{
  "num_hidden_layers": 12,
  "hidden_size": 320,
  "num_attention_heads": 10,
  "num_key_value_heads": 10,
  "head_dim": 32,
  "intermediate_size": 1280,
  "vocab_size": 9078,
  "hidden_act": "swiglu",
  "norm": "rmsnorm",
  "norm_place": "out",
  "norm_eps": 1e-06,
  "positions": "rope",
  "rope_theta": 10000.0,
  "rope_fraction": 1.0,
  "qk_norm": true,
  "attn_scale": 0.177,
  "bias": "none",
  "tie_word_embeddings": false,
  "parallel_block": false,
  "init": "trunc",
  "init_std_qkv": 0.0312,
  "init_std_o": 0.00638,
  "init_std_up": 0.0312,
  "init_std_down": 0.00638,
  "optimizer": "adam_variant",
  "learning_rate": 0.00137,
  "beta1": 0.9,
  "beta2": 0.95,
  "weight_decay": 0.14,
  "lr_head": 0.00936,
  "warmup_steps": 372,
  "schedule": "wsd",
  "decay_fraction": 0.604,
  "decay_shape": "pow",
  "final_lr_fraction": 0.05,
  "batch_tokens": 65536,
  "max_seq_len": 1024,
  "doc_mask": true,
  "train_tokens": 409600000,
  "max_steps": 6250,
  "dataset": "wikipedia_en"
}
MLP neurons of a small language model. Each row is named by its layer, matrix (gate and up: input weights) and neuron, and shows model dimensions 160-319. Each number is 500 + 25 x the weight over its row's rms, rounded and kept within 0 to 999. Numbers have three digits each. A neuron's up and down rows have the sign that makes its largest values positive.
A block is one neuron, or neurons of one layer that tend to fire together. After each block is what it responds to, as a language model described it from the Wikipedia text at the highest values.

L3.gate8:473482506511495487556498439527481497523513501504504528468504512476539527489506503513512478478466460488499506494532535435492475518561515500511510532493480496522510538528466498539532545498450502485538469508507520501496477486515465493507479484516494474478495521477521488522451471496531481480538535485449516475509472564483523484486540495516493487538484508445505499475490494489519447466479524495512467489498479549513487498530451472472467476557505540515461522466556490485563524483502493
L3.up8:506474500502480523529506488505491513538488504475515550482512467525497501541519474456505493490519498461494485511525528508463447560497432485478548538515510502480514529521554506528509494480480510498492459485484463512482508563474479490520486538478467512508495527481489462506473490574523521537480491474488512478518483536507475442512496494537529523495535502527510542503532504504489507519494513479499519496504513493485482476484542506467490529511498510501454508471495516473509516477464524
L3.gate68:510494525517498516480479479498505533464538505495501482521455508504460488519505517542496497506477507467550488496507534498456521500515445476525488513505551524519520477544522518528490499519506484509494476488491462493472493509501503487485486506492495540501476494496504514489483483460506490502487515497524501494537483480475491477492529527505547487534484519525510479537488550502501465529496503511509502466466468511459440512515504499464501460531495478497479546451494495488519498489486513
L3.up68:466509514529449489542488399495521526497464498481460478514459530481519510526490565497511522515436499475498536507506500477476531559466512513517512478459500484467536499474487487489498525511499487511470475469490496503528489509490483534495525480489537529490540510471472541513479477489516526539490474483509475521508471492498537468507514489502507514523486479520473489499494517519491463495453522487515478533471493503485468518480494507459500500544509531542476445506477522510479528469454516
L3.gate98:493485489512504478484517475473519515527525479505495543508500502485448466455484478536516502494518488536530551546482506458517487536552527498471527482479530530498505547509493492534459463490482496497508473508508444504489489509523513490517528488516452522491490521550498515495436506522476480472503471467468532488485487514499483525479478486522499546484561483492495470494443495541544455493487520474515511460522512499479510471510516431468487423497518517471484504486468483491540514481519524
L3.up98:514451500547488521518480470485520495529517500502511469512510545505492507486537520515497530506525528467508549481519542457545490549540509496473523477513507494560504495509538502506477457452500516496493477506493443462487532500501467463526531483528549476494488510513486472470476481504484489494499494481475486487472505488494466450452482522545511507506494474473516514520522457501488467497550591479475492524537508524471513496461515509448484502510514533475492476505489487476530492459560474
L3.gate388:499438504507476522502493495465491523479512444488486510539532501489504511484530511464506483512501523493538519456535501473515491481514505502478502445496512531464476520470459493514461521547501480530514504475539487513538464507509484476490487474498511515474469526464500519458477486493569505493490513517491524466451474524494503509500486524519491539508525469484460530478458512476482525484483472508500555491469486472515525469504489480510500508516466468560468498511485500466490514513515516
L3.up388:519475484483483536498558516520483477501557510505505525547520562470502504475516471503499493491504497499540534504502485496495488499521563485495452504491511533550478486504536459520511469489526542464480443522502485503477543509492516472502502549490464534492513516542532480484506474471514477470501506468521501504501462512526462519471506518505506496523468543510504531486498489524467512499471471498511490529478534492497522480512506473498474500495485517466501504466523492481515525536534551
L3.gate512:479513523480435533510518536515519449499475538472537509521513476488496483515485547485504489491512508489522510506529514455415530492552519504471472511446519525498502497499449487512506503476512511528495529422509481515508491455494505500515501480505530472479548504486493469508473504491521480487522531465497517498545464526468491496492456529495474515537525494536502506446486466473524471470525478477497481505520496528436527499521492475514489519453518522551444499521488485473534509505525501
L3.up512:506520504511541513509531503527512481539529462522524499515540511547541499494513477485494492489479526508473494478502519510470523509549464494525525477492504491532474490503529519497549530501495547486487477488476446512547515478486519493486488448504449530523497486509549493527529480521495479488508523501512479468509427509459485528484489517514459508469535498519502489492496473494489485468455493518471498488522505469531499466517527492506501477461542542548464514489517527487506513552531496
L3.gate514:491531540505553500524504498493528507495528539521494556520521489527505512521456462481524501460484514482494525522498488480491520479532511490477454503461508488505550510496511469527495490524482511524519531492485518461484444490531463526504515455471442509519511565506497505500507488527519496525494464462488447495555517493499550486524530484495484502501482500479489496489501492498465529500517508534520473502493516541505538507517482488498500501467483489529494512488512464525511526531556521
L3.up514:515485474500496473550526499514497486458527479532487481500533490478552476511495467537485484491510474493487471495494517499490493499463483508509514483498498457477518498530478517540501492472503494482477467493524499473485512491492451509450442468497478444512512525457473500532503525497515501497490437549476519484539504503528457461498514536512461496485588502481449491501502521491495497475530507538490471480518502499476508505481538480477472525532473496508481499506472509534463500525497519
L3.gate532:474505497514477521478514542501466516508524508482486513494488514509441513485459466513477512463516457498505470532522498481506538526476497514494509506486518516520481467494527471553480470494529532492474489481566497497479499499483518529533492485530497521475544532538518503470478537504496485498453486504509495477515497454467461535487481531564488445540535464524480509525467482514496461476485531529516546419510499486472526521492514465511458470504455534497492516480480501484518525493500486
L3.up532:492515518508508527550465520512474579511507554478487490533500509478495485475457496488504511489533505508533488545504518518501577490471497539507528535457476483520498507532473517525488495501508482516505511514548452456466516506487495516488494539491513508456508485514510483485512463487490472493498474508519498468532442454477488505500486549476484489516534508495523484479459474518489435477472505551491472514526523504465494509498525475462448482516474493576514520489487550467550536489504500
L3.gate536:502472447472494485498546511469498507507556540486485536522549459490513493493493552471502493477511495473538529493501534551486513473502510526521497521486484504548467521520485503542548501473512476478502533475517454527539523517481464526511506466474511462506499493471516474483506482488528479502518472484500501546522492493499498507531545504494522464550544505560515500478497491509473479504551497515501482515498490528493479488482512487501509529486477527523487496475526469500510534514526492
L3.up536:483497490505556509499519460537517519534476540503532496539451499535499507538498541482518516501518493503481499500525488474537514521544507507505475518506482539487537499513497528547505476482466492536521525529507493519471585468539517488530463491492509460503488518506478499461449505515539497461481508479489479514507555490538506487479481493496503488499468501479544524501498484481475534446520493507499488475456487549530529514495487482474476536503481513467530516475472515507527513496490553
L3.gate571:490489501514538518537504477484547517506519497517492511524472499547494463521520508504525491504513467496488505528511534471466498535502486482514501497489521500503471523518495488556494531530538476495501476495512489540472498478510506535524465532477465501474503509549487530479525496501509459509481522515492510534493521549465478493503552484508545485493472512490548508529488507484473486510537511536503498497511509559541476494540526468517491457485493490526500489495514463506559526465501472
L3.up571:459505517470491497491440461553536551510505496485489493512437492503527541564494513494506499499482478507535554497507517478469540494498513542508497475494463518481529541513446470510521496456503474508494479476475486506437498521524475498532496504510548502491455507532457499472531501448493539540438521527486507493507479484536479527524472531531497479543513513485505502524533534549486512537576533514504506474480502514508508510518524503464488507569494521557501478518458504507515485504462508
L3.gate705:554523453481471504510500534464488472486501545496513462502531556504504491430515475453499505474488453467485508520505493526444530534520518473479503513457525489524517506470511486546499494522497498451478502494509492491480456504445516500492483514519487507462500504516548488487496486465493473514488458516526478507476443456479534496475503521517461483464504493512458492514504513465491535489523552473531524495478468515467527476512501501540504464511497473567476509484494512491528540446519484
L3.up705:511484479510514504499504537508453488521509480506478470533518471483529518487490475476491519494480505503441527506512471484438531498544514491525514501480490518475438519505510497561503491521520475493520506474487510503464496479569573508477492511502496571469521498515488501500488481531522492495482479477500520523483503467495536497527473531479502516447451470532458484491493504465540510479472510512490502506489494497477510442523495491501490513516483494520520543484478487496470503481497497
L3.gate760:514526501491477534508502554465526493533539467439473499501504471452501502468426473491512488498487488506496521543495505470498497517540504527508530496554516510530481583458518467535502522485503526496490485520497491552475472525497471485498478505499483500497525479543497508513471489471504511513497432511485510469544510505509474463474488519524474520524501500519479522460519480479500441501482476534546518513490547516483463468508499533451497493528444528560471520493475508527501526515503543
L3.up760:509483505459428514521546471479488463477513504497544527478478538513513490471511485545480481468509504527539511537529533481453431497509475485468505506464530464537534500517483492534506539484532511480472487494556517531455523470508480453488488512512520466492532497454491526490512500474528495509492481499498540490536482519477481492514500506520476486561560515482440508448452474491510481509497504487539516455510486524504552502510508520507488481519488512509498491447476524501531510487533487
L3.gate981:544471544497513508523503500494489562485503484528540542454502548521506510532475486465522492491499481481556473511477549448486502494476523494480433530521485487472506522510487514500497478511499511460494503488485431484497485526512501501508529438506488504503523534491483517486499521441520517462497488481507507517467474527519459536449514487477508473532438511511493507490472513506532513521533533538509528532485514507498527495499498521488458445535510535524506551497527448495535544477516519
L3.up981:495467531538501517533527478502463482486519531528536530442493506555523500506526530506512455489518501510495509592509513453495504453513469485475485532520501465474476525504494471476495464546493514535489530507505479530512491540522480522457541507523494485469511501469512484486480464500525507503474507507468500496492482518508493488491511491479523511515513523488513490515550499480494510478498541516547520475525536511486530473485521493508510475551498513547531466476532530532509511511526494
L3.gate1092:515488541484470488548509526513490525498511482524528454461471504483469492489510499500489544499497468464521460490510487480494486519493513498482526489484512514522451487508480475493476510483507499487530519498506447502514512472480531497458495478485475513526512512491530555497514472489528525497537486432492511496452461486527532530507519500501467472521525542521470530517481465504486483502494519503534501513495461451526525527492477511441523499527495470505519464511488524579484525526516495
L3.up1092:515471469510479504546508474489513495571495504474514530506530469494504454487458529481463508488484485454486495506521483467481526524505479485542474508500522504476469502525462488527507503483512557542502480502482482491512497502482531495484520475456474492516481494519479505548475491523503460499479547498493560443469520487490491491532438503536500485531495476504511487485448489541468410491465506532499558510519488513491486557503520495467490489512452485503478482472502476477515519555455487
L3.gate1111:507506466533426521511502485468483486490526506510490558455517527509488507525466505473490486507492466481482456531454488495444447473523466468494449505501501534463489521508518546492467480506513466486453488506541513529483486512495498515552479497517483518476505504491524532517484484484527515501503491497490524543485496499513486538482506498497486482471502502547476515550473496508544470471458497494561527504496490529510478501548488493533484471550480471500507526475456490471536514481489475
L3.up1111:496492473510522481525460482481486513488513480500506530551487494508467487495563562507484455510509507486486521528532524513488486507553503513490532491522520465503507498535502502506481427528550518520501470518493483504472516486508453508478521485504506505468487518494472468483500464486514527534500526454495471480479465476507511506506472501465516524531466505513537530467527506478517437507508521477533522575506491518533478561464448447526476490500489508461520482512462527455475501453552490
L3.gate1166:527508494499514497544518489468509522532507506519516549523494567525497493530462484482459510505501502532504500483478500463457527518533488461505505517489528480559504563499458505525477525509495495509462483498531487514441486553499500502521498494491555511460495528487473531528475487465500493423484486495523505487531502498510525511526509498508516539552529490489511532492483570468438454486481560507485513463472476523502447495502499499521490494532519517490478519498479471501533518505510528
L3.up1166:499474492492519518524529500492488508499518460492516517486515486492491504512520499517538504507480457490543522527472473489525461477506469551464548474521498513468545531510553489480481504458506514509460471518555520516464452482494504468511482507531472556502537513546558513483478513491541506519530474560485519480464475536537535480480519486490489529515547499534535510556470456475528485511436490494476488492472501546498479497507513471498505486462513483497475494478471493500543451511479525
L3.gate1200:490529485500499458516506496513524453468527494499502545476497463491524519398480524506494484450491481503493519480493529521476471426548506503467485484512532487500517544490492483503509467442513489492501496522482518498507470503464492468514446515527511533523534508506466503505468499466522482507510463472534483528500503491524478460536495448475512536537545523515538484490474518508471494545505513453525501502502494495528498492469499515484474485459464488466524499520484499463556513514507537
L3.up1200:449477542492547514544483516459474495462523471525487494472497524495505457561508468495481500487473509509485467474542549478476453516511479470496491516465508511543511480495526479524493503466523483498503511499525503522540477488467531440471483463485472488544499511474541533521504530517507513524502463519500517479494487499500510504539536509516440538581514481493530503499495501493497469492464491506481554465464500498534455529509492545493527501498519485496496507517464528514539475501500489
Verb-final pieces, mostly past-participle suffixes like -ed, -ated, -ing, or whole participles after was/were/be, e.g. straightened, forced, sold.

L4.gate396:508524515473460542482542513508502490560506541512506528533509549529473488525504528503465500510481472476541488543456497486468493511516533493520520498458560509539494507477501448529482502507470479471518473496490474508467464489450504496565518520481461528484539496554505493494488526490529483462504518508512537461477531555482484499516498493504475514515536489488514530512476496476515476485496521500464521533503496527456510486520498507507519502487447557511461504512543465474532494472521493
L4.up396:511491511549486502486522516529514486539510465513505470489540526498516508515507509514485465510500498527507482473492516513498496456485517493501469480479566505540462486494510456512535532481490539510511459511520515535493455482491504474514524525532475487514526516500547465521522485509554488520505461482474487484490463553487476515524515533493485535501574511532452492523478521554540517461475533529471525519477494524487505450485503527483482495486451516519416502533479501437510488558536520
Adjectival words or participle endings right after "the" or "a" that modify a coming noun, like required, estimated, following, first, underlying.

L3.gate183:505519525491473511529497503488495541496499482520491505522481471527505504467508478532463521489432485466515519449477515498478491493495529473508503513470454530466504494494513538484471470531495494498514492540485501501478512498459475490473528487467479519509512504468500555514511446469476510483472481461520478469488532484506489415519451479498489519497531500520492467503469499528508485510426511534528510534541511497492531511485539485490547519495465485538484475503479515475500522561487494
L3.up183:484457506508531506536501488520507486499478526497539463532478503511474530515499485535483480509530502516512493480500480514469483511476480471471495493487519509536517492494496507485496549524504523521519472501524514487497484513541523517489471434534544538521485513507486519524525441470496481536516488489547515550478512490499503500466467505499483485497503523484543455489480484513540501512490551541511472484516489508500519507487510481447481500461475533505504546514513501489496513535490455
L3.gate262:498525528507509489448513509474489516502490479482494443543505457467493541510528488441513554490505515480536509456482511494493494469516486488530472474440489468476475496479491477496477505472486512494547516482524490489497423486469516529510535475489488493519519493480500480542494488528521492457496503479484515499513519489498481476498559498513508486496517539478504534484511514509484501546505485460509499518523489492496532496506479489507509511543475479539501501492547512479501519500504507
L3.up262:500416488534495488494506478448536536497521524537454512525473518508489543496485522487471515496461494478521471502461500473479463474488500454562490495483471470484499501515505499555502497502521512534502458470483446477514514536479499468516491516504501483501554509511534510463461478512523539472447488520530513490495548486457475458475504492497505502463506537511505515460459522501501508496470485498460502550539488502464470489510499533464545524494482492491499497506497531486492477489529494
L3.gate330:520550475543500504534515454490504524529506483542453561473479474506469499534469497470466490493504514502521523465529542472483498490475509472500503503528509526474485494515490481515503446528480487530485488473501497529483527518496465519506484506491488468481492495473474514513450498566530500525483494523507501501560545459515490499471508465529536502510462486518484485535509516475505493490483473489530518495443493460506505474522559486500495473527503481509514526531494472552458536483540534
L3.up330:514569538507520519504544484481541512443513533514491501450475490506540500518498506482499526504502513436526483480486502508490511435492499535494485525470497541437471479489502507446483494475463486469499502550458497550472525511495497530437539527515509516470517514472453520474511490464527490528486489497487489482450507490520449574477523482476470477491419500500537524537515509492494487521500496513496499521499533499477517510484530506514511474519495506533521494496514495519491525496510520
L3.gate337:520522507490472510503560455512499548494510489499447484512507502535486506499490513522516528483473490527545488515468508464507496529462475483545485523509520479535502501534510513527508489546521455476520512497477515470545442485512491505522514485499516505534486540490494521454501509481484555499481516478482475493518514526455477485481491499527494491512494504467532481507517534510543488512496472505526493546495479487491527484506511500503525494551484501535489497452511493464475487456485514
L3.up337:470486479498506488475474480472495488540517433478537497508522527492515511495477509516506502500506522520509562456432475506554471537501478439491459543508513512484504492522549470498517463500476467469516483513473481514491492508500509490514516499548505504500487481488487509497505515465494551484523478504531505486483525496446455453447565522493487513491504530495512512488507477516527491482484528511439497490498503499493500488486519448477487528483496527543503489533488486481546504469503505
L3.gate559:522526556521491517524484535474497542487490499508486528481508452525508525494492511453490506483501479415541503498487514527490504505504498512480450492539484516454486552533490472530469531488468493475499530511470467528485519502475477480473466517476480498507530528514491523516459549491492506498508508544484481481505497484504506524524523496477515512511506496563494504520494552512493540531499511484465521576462531501481504494503543524470541530467479537466487509490499512484533513482462501
L3.up559:516519511555456488545522475502506510505459459464501479447518526467472531521477505501492527508545479472515466456487490499521440510493464496492464478526494482458470510555503510523483523482510507508519518491540473512512516493519481490487502471517513487487514484521515514499469530534522502514546551502519509534476487547514503500492478501508500552529500478520515507510538497512534529508472529531493488533417504516543471470448506547455504484552499500505499489490441493487468465482478472
L3.gate658:494434489510500500503503512482495496471458472505510507522463472502490499478489541487517539469496508441521527505461484504480480477530504456515514480471485495450463556550505471509461492504500506453548535497501452526520508494466510519512525474536560489504492493440518545491490475512489532471541491493489507494490505535529487462535532476520503523510505551512491519459504534499459461522527505487538550512531507464480526460491534504471523502508510522486525495513473502498533516486481487
L3.up658:479511481494460507499555511541522486473505505519522522462514552481523540536535514477528503487467522472525468515470498522485546486476440549492512471497517474499539494504479530493435493478488481493481468518542481485502459473527492488519502466511495525485553511514482494497482497482472501468487474543532521484524477477546492487483552517471529507455515529542521467486488514466519472506480478516502494486525558507435484516497507509483503484514492510481470522516450486483553525472538494
L3.gate720:470447444515554515504535484466485526488484501493502519491539466511508501489494503481529498506488504462527487532490488506527518472470500499514508514547500528501482511549513500529482512472508512513522463495477474566490507495476512460492485478491488511519552509508496530529468489549489492525489497513468496499531475503510516539501471494489552507476506528544524456494496474556508488474508521529497484494519541492503480483478545513470471468456505527495496439451500505563491503502494524
L3.up720:505474427486515495465518524503491496513496526551514514463493463504523536552511478474498487484468579491541521487558514514534492469512524561559471517542443529480523481527494515477505534467475478500511493513496501552479539524471496453502550520531514512491519504467450473488544524498471539501507521495525519479510508503505495528501508519477501479483484490492502485519490523544516537517516493498491504463506548566489489535497519485458489504495504515497523507517492504565506475500500514
L3.gate893:517521533502516489485505459435515550537475501466510520493499524480562491522508494487489522465478472470543481516488517510465473528513485496512498517457482493457508554458527461519477471517465474476474502484500475496521495456507514522499513542495482547526536500494529510501490527505505483459517482482500481518477491464504494475489480513524489469507496470494396500481482494502511496524506498543497527489535482493531477508502501540482534484513495485521477500525484498435492473526504543
L3.up893:496524512472523478495493474491497525505489497502496498529500501514452515486498498502481510509499501508528486522500556501516463483491511509496509497478518525510477485548499513521540521486507549499542489528487515513529507476479476472491486457523519462505515475500541531549468508459533472495507481500456499474491531533498489478483456515525498528516526522463465521457496497520522494494483475516536510512549480514468482554510491454472479497528494542432539489433531524517514505512455467
L3.gate897:480500515485521454467489499450504566507554449503529498451490477532528487510488485487545503522521471509512502436508480470494528467480507461519501502469545469488525483478473481480482481523494494529480511507522477530530463492470518493501487482483461501513495523487448532520542462510500531467488523461463535507478503473494480464497525476520516497508521473510491536486503499517523488467475444503504515466537516479474453496483535483474512475508497524514509508472480515524450535489482493
L3.up897:506487526482514468462532503517508471497498437520543518462546472507495501525486487516502499511518491494490449485482505488484510521475513485480519462505541521506471476518552468482528477489512458513489501508477528495511516532516510467505493492491517500526500522496516511537486495489544525480489522475485539502519523489537530485495513483519515512509522483521493528485494496535534509523483410548506507508506492485466486517483501491441510493454522554480568440487478525478477528474435490
L3.gate942:449561513483526502492495523500484554544515479504508486526466476520528482527503506523452499505493511470535485483435502498478469536494508489521514530511507522522508496529536470513486484485482494505562514502495512516487540506481482506473493515495519488543468503475508509500491534517502508496483519513507517513502497520485478470477511491498523529505556500549524460512498561546509498466531500513467536531558537478462493518501503532469496485499488513480515482495478513483460549485468518
L3.up942:485466514506518448516517478492477532540491508525552508517520517501516495487519517526482502494518490461482468482516521540490496450500477524509501535525543509478503483483484516503484492480474468501537514555524471496519528533494520515477462512506476487499492489537521515487442538496489523514487489504473486515501523504470480433510462524515497496526472484458495490526516461484504528466532527498470467473511457457523525532501490505495545478477464532505501520496505496474530463466492525
L3.gate947:550530493507534509475510475493527511522513529508533488460485471541517507543482484490499503479482511498521471498485507490529517457497476480524487508512501490452540505495559536494486538516510502485528516487507478536433511534525497552522519489513475495487554529519512549520500505487471460499452464538482539504491521510476485496482528493503500522464515517486514462479495488522470479507496486532478501504448468537518523464501534499498514531546465476465558500477504496547451498483481484
L3.up947:494483500492514507477472505502492517522474454529504520455523490518526482470494470471498516511541514512516456498488541480526495513495478479479508473481504487468470465461475510513477489479476479458542469521491491531539474459487484536489525491503487508520505482481510503521493543479504536458568525460470507484470486508517504501506482506518447518532526518530466450504467506490542506479553462532497538502506503474471460467492480504478516457535516493510450498461514490559495499538464459
L3.gate1000:436480504482493497530515481484514503506539454478549468550503503510486510488492472514504479474498469498560502501453531500464507470464512464494480503496509497494514491533508510493514490476511497534485469519480487502501503570479519502481476499537505507527456506490461525494478509480467470490488514519505496446495520495509509539484537493496530484510515525501469491513494470547481473512489486534477520493507502518482483467453537488512480513522461492544486465496497517457471485536538512
L3.up1000:540533532514519496455508529508515534475466556517488462478506491529462480507487554455493541505498511501488505497500499500540486513491496460536495516491469529484469494493489495461488503510496483528519485463485492479500526493481449543512523528517493462502507476496511524531508457519525530472459461456491481553529504520511459532525519541505514534512481554482511504472528569496540493485486448516477475508528486487518566474496533514508542499514522482528501510511512491494482495496458492
L3.gate1125:523505495502511495496478489451506501480483505508510488441478504477527494549498499536532540477504528453524545470466496487483519465498488462478540494517492523459475507487525489530486531503445503488544494538469456518533484521416519483489479505488476509497527496547493496516451518516522535490453495489478489505529481506487498491488529454509488479441507507532494520472497468506516510546523449480501546498533506551471496479520546510466507501479452506459478509450514512507495517444503485
L3.up1125:511500520537539516490497471483484523515541442504518512522533517510482521459485485492548480488528499509500466512528504505473577521492492506514473537524520511508509485513509496466481482514482495540487454494464476522473527477489513492498475487521479491533476487544523516494504497460483507504510556468459483476526498496491482462498423500549491466472507509505557503486496507456495538441469521496524507511562492536515523535512499496483509476485509474474499454465469488544528538542484489
L3.gate1169:520505511518582493433512511470513516492486482496488502503499477488526552498488493499548542497506527459479492448468455478509534502492473489526506508526510474473503517504508508476485500526436462514481482500416478520480526497510477533488498471502480514509487505547507531474449496489486500496497488503500470527460526510517439486485490491572523485450494543472501470526511500540447500455505484518507503512491479499506478477463543527454526484522458480494507492503475522576509521539516523
L3.up1169:518516509510539492486556499469533466544489493553513515480514508529506507481498486504524527511501501452481470453501494473490517464499481422531477454489494503475496517484523517498460507545465503484489493530466470504507518481500496482490499495503459546476475494486528526498473489536520557503535546470535487563497539499485469482517493482530502492458476548485471435556488510483477474512505484492516502488465488513488477490491487505436526472505486511453501498500489512506479523524532494
L3.gate1207:517506485508515485448505497487472523474518487502508483522494489499543522531489481498467524502462543474500516499485509489506510486530518482495523558519496505479492486533503536519521467527455480486511516493517501466522455517462474473502479501462488470481506555508493510500524504522543485445458440498508500485500495489461500461517509479509530488486461518541480485495509489522551496476461512518462538474509513462483493523525504459511533479458477471494460504480517485492542525450499512
L3.up1207:485499498515500489478534475506506505525492461493531533467519459530510486522512504468485468494467530499540457496492528511491514474471487524473527475499520501506486524465539476489510469474496524484528487491510504520523515497503502438521482512511480497507560510526534541512528456471498515469493468505457521546516488496545493488468456529510545483536494495539489494473489487440491504553459524487531517528522469462503520515518522558501472512520498530484553499522496504479508527503453485
L3.gate1257:499513452517515521509515493459478494496505475520495501548495491549519523486505501459516562488470501445587497461507474514481468465478489532524479515479486468488510493477540536528488495516538500486529522533519491521502552514475480494480520453518482488519472503494506535510507466487484545534548500519512489506505477490480501487502464485529531481478497521485451485503517505504526474482490528507519531493493467509478495455494501488480525516529473529508537505505552495514507498534502488
L3.up1257:537517503493523526483523485553485495495461468484474523490448512529479542482482517506534510493480490505495482507436509518528463488536472497498488506498509514502502511452536503488471523499522486529547540489521516494504481471506467545506487511504484509508493498483465507499460509496503486478509493508525551559467515478495504527525547536482497553519520492529513522469496492462559499491508499492468485485520529465474507521490480504487521517484501480515512492462490512485483517488496505
Prepositions and articles that link a role or credential to an institution in biographies, such as enrolled at, degree in, elected a (Fellow).

L5.gate68:535480464514533517497520458522515548474540472495488476480512520519553488544480479486479521489475498506492503486514555466507437528479501485531496474470549541490510538490519469513465472521479523499496485458491450483497522504509549521469524457518493517509499478490492537463531549460488505522455496528481492519518499523518510513504479480551500470482521481450493516535507485531488497459532554540497519487513478502524494509528543510490482482497503506561473551461482461511492531493441497
L5.up68:494505501500516465487467499509456503544516499493491519505503507555498509510492521514493469479514495458525487503508485507492514526466482469507497473486471521514485530493477502484483489492507493469519492514475517507482460533512490529493498504495480499494501498577475501497479518498470475411483501530479501532462490501517539495460531451495523488450523494467491518495510517505463443482490464526518518532508519521491484471461475442525498422523455538501512529529507460508537448514446480
L5.gate305:523521551503544494499506462487507493480480510511507529512483485496523505545541474480515511496466515476505492535451521481476504540479501484516479469505470502495511489492504476476488507485509503509505518486503489495516501504480527465476489505453505548476474495541521517496455483429516461516526451495467532499466448476524477499542518541485465512513518503495530519464510450534457471473523499569518508505506446502496546509431482481503508527523483518459523485536489537476473521496500546
L5.up305:484555524488511510520516502483509494470507473513443518493537495489525505480522480495502477512470498458481493512489451527512513526470463489553499441508485500536488536515477502516502543524509481517512519474471524497491517512466485481472500533496500501517529497457519532506532489536482535477489520503458583470518504480477569506479518520531482481485505470454515492514555490512462494486522544508502514506537514506466459509511564491510485519500495555478486482463486542512483528499512478
L5.gate429:447501508517556499520475477497566494481458554496487480504512532513488492573514588494461516465501503411508502482473521511498527491487467503504525490497528513451452534477498484489484513494506497482525491550498480491483520490539488530493484495501507451515495477520488498492490514474498529546542497514503525551454528508530460531483538498502448521524495548505557500551514512505467433508546475520528533500451475519542528509494494510483500497526502501482526532492540470503510526547513471
L5.up429:544489533530478530516513473476530490504519516494473516490517494505512547471513467484478466449478519531526523506503538520466516522481519513495473501521504494574547509444493546529518500490510520499506474477462480581494475490530501481505466531468465461516509449490527517461480525523470552441491524492504540494478521532490509465503531507477506502489511529514507490483485522557498479499527495526549524497523511492504457509497550471500505514494524507498469484498455502466534464503528506
L5.gate925:500472473508498469495514468496461486500481490448531511493438531508469463503482549476485494498465485526495527483490465449506497530448489506503494533494496493511534507507477535499481504463508503445490470515469495501492518530500498477501497443501498464490541518501464527417495491464450508563501477510522511510504484521502490455496477516553485532492524559492519511481496517540498510478505526525499538468531470498535476484521535487466514525528459499466515511490472514476526517543509543
L5.up925:515484508503459493479481494496502490465478482504533465495497478518484459475497513495489467484478554487519493551515488505505471477515530529486527530527476538533461555476510524471467518500490530414471481549501493491496497524500529486537480485472462501502560514432487500471483486498514488525481443492508528496514541522484502470464449509541504501514491511524505518508490500544506497527457516563489507489520512466515500490479511493479530494484406500497553479477508535489488509533520504
Past participles of action verbs right after was/were/is/been, usually in passive history narration and followed by to/by/in, e.g. moved, transferred, opened, sent; also weak hits on "(" after organization names.

L5.gate511:539508484487487541405467481480505472489455501486516495451518463524532493496559469507495483440516476498542523504503504481524500488506494500488513487496475506493529484461514489554483486484538483493522496519525467514483532512469530482494531455481453523488546516517504490512501471514520538466475504489512534492487484494480463499501491461490479524495543515510524524495504534567534467490507532521544501526538468501494489501494510464500528511501468480460497480527481508513485514504533510
L5.up511:555488535521464494511521468474483528522499466513467479504490475500485477536552538547500514492492483479482478491500473464513509528497544497485472468511454493552492495535504466537494549509488482475506506511553482498495505540503496543490465481485515517522517477491487486528493490487532450511477501543496504428461494502502503485481440552548510451483467492525498429503463477499523499520478432507524466522520502535493477492473494492486526482525495501457519477481515520484491511508501515
L5.gate779:508512485487527472482510530487495516498456486536505579480482462546540532491516480504467488504501522446516484510516519493474480519487542488548563485510481486493490482469535475467507463509487434513507460559489494453478530525490475473517476507518441496501487510472507483518503500563529509464490488528464490458489467496506491516518526463485497457518456498460497483491499510506507476505495474532498538507505517494531469481500509506475487482505488518472494457500515487500480509512513531
L5.up779:442462436514495499528503453529535494473484540488526505477483482496514484477560438509482491492490522494511544529521500523492438478491501511515533484513464481542486494456475475499488491499510506506527485490494439542492528485473441513487496508510483448502499482492486486453511492489535532491527431522518498497508536514492486497508444543484527493564486508463480487486480489540532528496494526529514527512487506512511516517470528477474513459505501506457551475523498524515490495491509491
L5.gate1040:507484496507532470484489436510502482449500457509515502509516443461495509464504470554494510483511501474493532509518464503479499466466486478501510500492473507496541461506504435466503486495497472464505546474465458491513444440482498442488504453506483480523471532523457494488516491478489487485508481473475492459470535478506461486529505479467485485441503547491458507491497466553504469503488528515512547529467486485514479543472489445465572540503528506480499522513510502496516525464518552
L5.up1040:499499496480534470474505476473480532509452488523515510482513488568494475522503468522469490493530493470497493534510529496482508460502460548452487487487498471470508525525507525525466507495535484476521465523516483487518502548476513472527504489444445547485449482507446499517513519506537527502487486482511520492530481469481478511493476452502499494513520511487481492492549545502530507492508503503506486493519487503503509520512518498542498502540480527506491471486513503534503524512482496
L5.gate1088:509496486481509516467532518485469462540506491449512453488562503465536520531476485519502514487499545496499526473530529492479449504493545468534498485503489501565505506477538486506455433489510518536511506518532460509503501460510529526509446443498501522473538527512531494529523509514521541493486470532524481486509524553505537468527505478531481484531513498471487480469492532479544496500517539493546536509521492488484478481505530475479510496509506487464520471484471510495520495507477489
L5.up1088:501484501527503491515520513493494465491482502467484508475529478516480493480463463474492501507439463522503496524536530466484512526525466494520539530506505475527503485526498498514516491434524521505449496476503424505462521486438505496478522495477487502442581472491528498487465493500529537466489509505528489481475457458487522493505473500528499536515535479523511485532469471502466488467458512504512486433449481512472517501466518495494500472506474500497510486484504538498523487521504479
Prepositions, especially "on", "in", "of", right after a noun or verb that selects them, e.g. impact on, relied on, majoring in; sometimes "studied".

L4.gate804:470495482484485460460503489496497523493509503536507515483470434455489470514530475496472479452474502454517530469514515512530498489513468480490530498509460532542453536443497460482475483468487545476528506495507470484522507494490520487528526442499502497520516520462494474526507506511493543481514502475498489490528510510456492473508487500510501468510514522533503507490522515500541476482495504479492559489550537529486498509446531499485510489459459487482478479481512450524492514490499501
L4.up804:503487485507478531479512497518487517510491530518513505486505516465525468492521483485486473488451495481498509462488468529518481488493475522520521499492523502506482501449488490491501522464483504488478521548468506517500573517454447531486534486509434512525478486514508460480551514509491527519464490478536503464471524487456474446536432490528521484551501538500563476507491476494531479461504478478504493552504521508481493516497525522502497473513505501486496442473500516506530493517487501
Mostly fires on the word after a degree or school mention in biographies, such as in after bachelor's degree, High in Science High School, her degree; weaker on scattered unrelated tokens.